config = dict(
    n_layer=13,
    activation='geglu',
    norm='rmsnorm',
    rope_base=10000.0,
    attn_scale=0.125,
    tie_embeddings=True,
    init_std_qkv=0.0448,
    init_std_up=0.0448,
    init_std_down=0.00879,
    lr_mult_o=1.33,
    warmup_steps=200,
    seq_len=512,
)
MLP neurons of a small language model. Each row is named by its layer, matrix (down: output weights) and neuron, and shows model dimensions 0-127. Each number is 128 + 32 x the weight over its row's rms, rounded and kept within 0 to 255. Numbers have three digits each. A neuron's up and down rows have the sign that makes its largest values positive.
A block is one neuron, or neurons of one layer that tend to fire together. After each block is what it responds to, as a language model described it from the Wikipedia text at the highest values.

L7.down70:117143049167139122080168170095098171089169084089095130163134149093128100096198113145131103144112139103102151119095080135178089111124137148092077144154098111123101090128133179085125175128107128144046146105064092122037154179172166139081144124100173165082118140027141136151128162139137165099185126133139085156169190133091096142074120140187105093147091109140096090154153100158085106099184
L7.down211:140108147174189146138140098105137139137105097128158171052090148117118146102138121090139129125127147140127108099119177088190111150128143173145106136131154137114122142174135126134159179123111117079170100083150121147102134146086123133110107110114093069151150165123150085121071093128135130120108152167060112093123086168149133106075115136153159114141143070086096101144106119118135186103074
L7.down219:109192104127061156160126094119100143148109098078184123141202147135121184106108182109117103152130171114159143105159124094172099153183149152120134087115131093096182192135116119160136126127086154163150120139115142120158142079127181092148126177101121095078142112165126134107158071154182095123136108125129069191091087074160153162117080105115190072153166156067131132123088151098091175171115
L7.down305:111131036072137136186153203110113140082136136169139182061149109125162135116072193129140169086136074078122119131102096108170144148102136158087094136172125124116139122142154136163113193120132170091103088209181171155079136107121113116080104138111075119132094148083172107109133116106131138110109074094139116126098168209140102143143093111132093215144113097169181073080131136069158098142121
L7.down308:091148148093108175158134137136114124154112144084090106155129107132170075156086161139156048159141138145149179135144161115125197093129135124106118172151100114131131147104155133109148132150154147125163125177121206103130131128153109048125134113098178147121145173093117215067122130143154097154107102135112094155180108057139109161124182115121157119111100135077106108148128116126096177116124
L7.down421:121110143174151102108092166163087136192104112114111137144126132151116142063144134163089130118157109177130155172096156096130241130117141157058175128142127153084199149102158070113084082127116145106159108213161112136138096102168109116107131108104090106151070208146102138096104144160129093156125124189091094124113192137098070116146150105095138113168136148123128080113093144180106167112090
L7.down613:129152096115118198123117112125129139148172079124161103093082074141122116080135125131129106146157158111180130148076140158076127084133097190114170135172110135082090162115165093161047077212129121160185104113134108091139088136169181094164101154132202182153122124161205146080153097097132118154125100115177103135142134191130149118093075125117140107050129119145137092184141131120168083133109
L7.down670:133124095163125123127123116099149161119133141141153158098200164118136161070121155116055129153111134107095139130150183142078068092127130077086147122163208102132104099180072122144129148120127109134142142131096133115143068165158140091147114135093114177152100111139104100126073048138104114140109122139083078126115117130091135145082131127159133099165178130070136089131119129146098091161130
Responds to: Small digits in tables. Single digits like 0, 1, 2 in numeric tables and lists, especially a cell after a pipe, or inside dates and decimals (−11.0, 0.36%).

L3.down193:116103095118159141147143124175171173077115086135143110108114087136174120148189092154150123132142123110134103175142121148121129105152176073152164083203152101141195125117157113117165095111126083091125077165077119141152103056136146083121112146184162119115168148080120103119117072136123073117119152162109157077106132140150146138130152132124142149044160158178150064164095099204101166126160
L3.down232:121141148088108100114058174186135122107151081105149124140140155116103156144143135122138135112164137140171100151111206099123113111152082075102120104128087120123120121090165125123105128117154153137129124163108151106137174156115123188103106126146127126172170120147048150123113172145123113111113096120069154153205148092116141102113174114068096162120126160088087174147099122151113139104117
L3.down240:065107108128159202122125124138180103116137117148137108137163142150103151096201143112153154132121129134096134124117077105183185182138122090142184110108099161136108126066131189114132068133183169147055130114112192172116130204143145133146141135099113160131118237146065108134141085184090094142112110128135128161123148109146154085124112119142141139116111110127146135148169170147072154124120
L3.down437:157138125166128140175116167139155137075158126159119119173096125099149124140148157111139077139194165058094146051164157191060141102098143148086185060102091137131050164166169175126114116175138186085117133108156162194138175148150123131180137116132126121115095124194118150183125051168142161079114152172067151086184102128161202125079098154133128136124134127136079128145170108130156174121139
L3.down488:110170145224137148138129176114099186133197147141116156176071120129162150137132133164100137106145082155120168107088130125096112099119117191155138114126121134091058182138081118126093078083162113020116067122148078112128125079166115131091158135117151167108140114117115104078149076201140156107176126128115138136104108108119133103138170129168122142139134194172054148129138170170123110219061
L3.down497:101117163160145144141116111176146098162146117135146102141146121100164148130169164089135082143141115103141128116142102153135096176126100142106156194117200125121084138135111107072162094139126119150123122127112081127103125121120111160141177171102131097143143090131093132105051097088091179168188162147161096107144135134058143075170232146087098080113130116144158194146062092114181163158056
L3.down552:188123130146145092110126084169198141155111169121141147142148180148158121165135102096133079142107059079082122146165147075133134107162117124100126125090077103116150092144164074131160094127081088087130196157118153178146129074158148108140148122134074068133148090160112106133133104231061146086094072103079160144145128211089126114092132091175137117129149119136133198085115240078110112122112
L3.down699:115133107160125127168141142132156124162166149183146086050151190159142095118165169153137174209152163135085087138152072133170157143119120117139077140086106090168137155193124111138105165164175065104061141143087099118130139157119078127116071093073140081121089087119141133122068134114102131103093140186111103103144148121135212083134154123106122117104110140097113143120137080129068130121097
Responds to: Mid-word letters; closing parentheses. Single-letter pieces inside oddly split words, such as the u in A-u-thority, J-u-ly, E-u-ropean, and closing parentheses ending asides before a period or line break.

L3.down103:180152098116127075182200085139175173097143111072160127134165167148189096144168163159132115115113145196149160131112131076107168136127179124114115149131141102062102115124184142115128123124109165136150122093090112127104153145096122096136104072085108116140093117124085145136116071157089115095099094155118108092113088147159083136137130167220161128143100101153151106179167096091167182125122
L3.down359:070118067088123113102090122132106129117154108088125136114116167102162163175125109139120170172172168156128108166121161144138145172117143122092115162160122092193120085147137161047150133099112087123131150123188102097096133191097107093120105123059120129105113088134059130144156099142104167132134135149143144133130076128132135155128129155064132138221144103146121123118090108085190110143114
L3.down364:157099089139143110123107118128125166130140114139094104041108187096127117169179197107141108131175118122139187103132182128137129106135123120189089152136064089150124122150082152104084108145090115158150128139147129142091135098118116172130132131166121163063143180147163163157164090131120159152112116140134198116167110185109135137149163083135150155136157140107180090093122117115147136096035
L3.down408:134084088151103142120142114116126151115147107099153105131091179165143178137139164050114155141160081164103194136183061124196144122159077116073151142148094122117147143113136172160145125146169158202121169107109157125111151108112159191155161090125082111170079185156045122118129088131119052113138131149128170141127086193127155076143012129100139119106115170105189156140177125139154146141124
L3.down415:086079096207139134100145138121111094187115120094107136186114140131159086141135046105100165063106138132132121139141103176088072119146122132140159141116118115166149147130068117109139125179125098120081158151164163125127175136126113104103134167112094154185117137126106116137144159114116099187145112087147111118100126147097101142076203072098175111111077086150120146143119077085127123089154
L3.down482:137122080091124094112165143170128111145113112158128119102222098125154117150102139165100135143103138115116129177194137129159174112131101117194113160161145145124162155126150116040132022142147135121107107125122130160088162116110142138156129137117165109096165138127052114114121130071107089148146134170085090152178159131083120189100120108136163120101135111163157166133128134152100162121060
L3.down536:123172084086071162128094113107140135104129154152183113120121183137116092146135096092122114086161125108086131143174149154167138168104173152142061138155095158107112154092066143173183072133137173120139117157148200159139103145095105169061119128105178110148117133132186096130123118161104145078152125137143184115117139124124135156122130075119138166144119137109147107107148175149141094069197
L3.down581:165110108097065091144091087125116165137122146148151145114182140130108153104135150169094126158105120110149154107110066084096104152119147140084125171163130092118089101116134116088099148121087104122132133134171090142057135193167153145085161095150181115116113122136214176097136129148067177118094072084109095120108170154118101105048134140138168146101161151163100136057131163067194111179161
Responds to: Zero digit in numbers. Fires on a final 0 digit inside numbers, as in years 1890, 1980, 2010, area code 780 and density 170, plus secondary word pieces ro and al.

L8.down134:151131076145169088115122140118131157157119132125149173111074127124109095112151164132117114150140150141162113151188144079075160121114111117113172100127165091171117092072133124088143164157073125157075141155117021148121128152113045139156154165142142141086138149062088098147165165123150161121164160117147135206117089093089084087093093129120138154109157122084149069171085106074170206151090
Responds to: Final digit of years. The last digit or piece completing a year or number, especially the 0 in decade phrases such as 1980s and 1940s, plus ending pieces of names like Smithsonian.

L7.down154:104072125126199136152189120062129083093151106104140172097114119207104145112099076188133178132100130152131156147124147106140077130126133117115168120118121183132119141122103136115132186131132167114122109161097135146178166123093116139174130196105163056169101079092096100120076145200152133179163132064204110116098174114095102097139106128124111121153123107103123170164091147149091133112138
L7.down355:055082116084217120143122153147156091141057147091140126099102104124121113150148149097039132143153123113131142069111077096125168159130124117117145113102035159142156157157108100133084142107082161103115109105108099128110104084158109153111061156156124116181081136127138052153139175132159133197123145114189080131119116125130141127126126128172168073150110122137188087105195117151053165102126
L7.down385:167195137160098111102142110178173156132137139196092148135118159134139186133041164094145199070100093115105109036102177185145101098182120099110148121093054165162134159106069116075159134109117125127150097099123173145093091151106127172117131102142138157096102117104155146053151143116115132142125131102100108128087075154149175143147199167153172111097136171133075142120172068092080103132118
L7.down402:122153159088128131130143073147103114197127157145138106132138162119119112112101155161116119078154186098148139115142102235151180163119076120107131120100202106186131100135083143157114129100155129134057108108160156179139083170104156159167101152134184076137099133178160160150164195140170120141178126125152141132148181101110194115114154094132175074151141212090133109107116126125125137146084
L7.down521:084121081123120142101181100175148101124120149143114203144125172114112117148076114143113073183141124148140116149185162146191124095115129111129117156095160126159130101095082057158163049150175141192184120043158152139085069140081173151117135192145158134160119112135163158146154091119169118154128137112163144104145165171081119106141143132160164140142100090128110135122093158086059142189166
L7.down547:140112122165134088084188121138115098130124121156101065022156118112116155155087113131104134122160121100139150139137099139116165150122184170116169086161110194118112149117138154118131101086130169142135120152114098158116101122133083136089172155062083183092143161133170130167139085110073125122137097151168204128106142113156102120098141098156137064189124091114138153136089112068120145058136
L7.down657:119081136124154122117134159141164136191110111181131169062157150118133101143115146146148169092107175094130132111131131090197147174192109126070162059115120158126087120136098102134089080063141132135133107113101163117109105120147122134127151084090127192076123095143109151097124137123133102096161133187157069101143164241119165128159150133182085157126099183168128153185208147112126098097169
L7.down662:086169110094127162164112101117129137101109161146139089127093206119109140174052129175161139106152071145131111132043091112117167061094150211130142120106133129131147182107166154137162110108116132123126182080179118175101091138167148143152118104121160097184181138175079090108123133101132121180148176114109128127084075158128135155153153131132087068100133187121139144110094202174131110146075
Responds to: Closing parenthesis. Closing parenthesis that ends a parenthetical such as a translation, date, disambiguator or country code, e.g. (born 1967), (California), (AUS).

L8.down596:157134186134158117136190101108110165141093161180067127091124150095105104136122102151103138101038181146129127026168133172164134102103075136168147106060127114127121141122106135079116139051154156140129113116117219151082140088147069114206186108130153149170082110144142093157098129146065148085192213112171168124112159167121074091128098107110146130075098159109111095161103117091046162078141
Responds to: Closing parenthesis. Closing parentheses ending a short parenthetical aside, such as "(DST)", "(NIRF)", "(uncredited)", "(punches)", mostly in infobox lists and tables.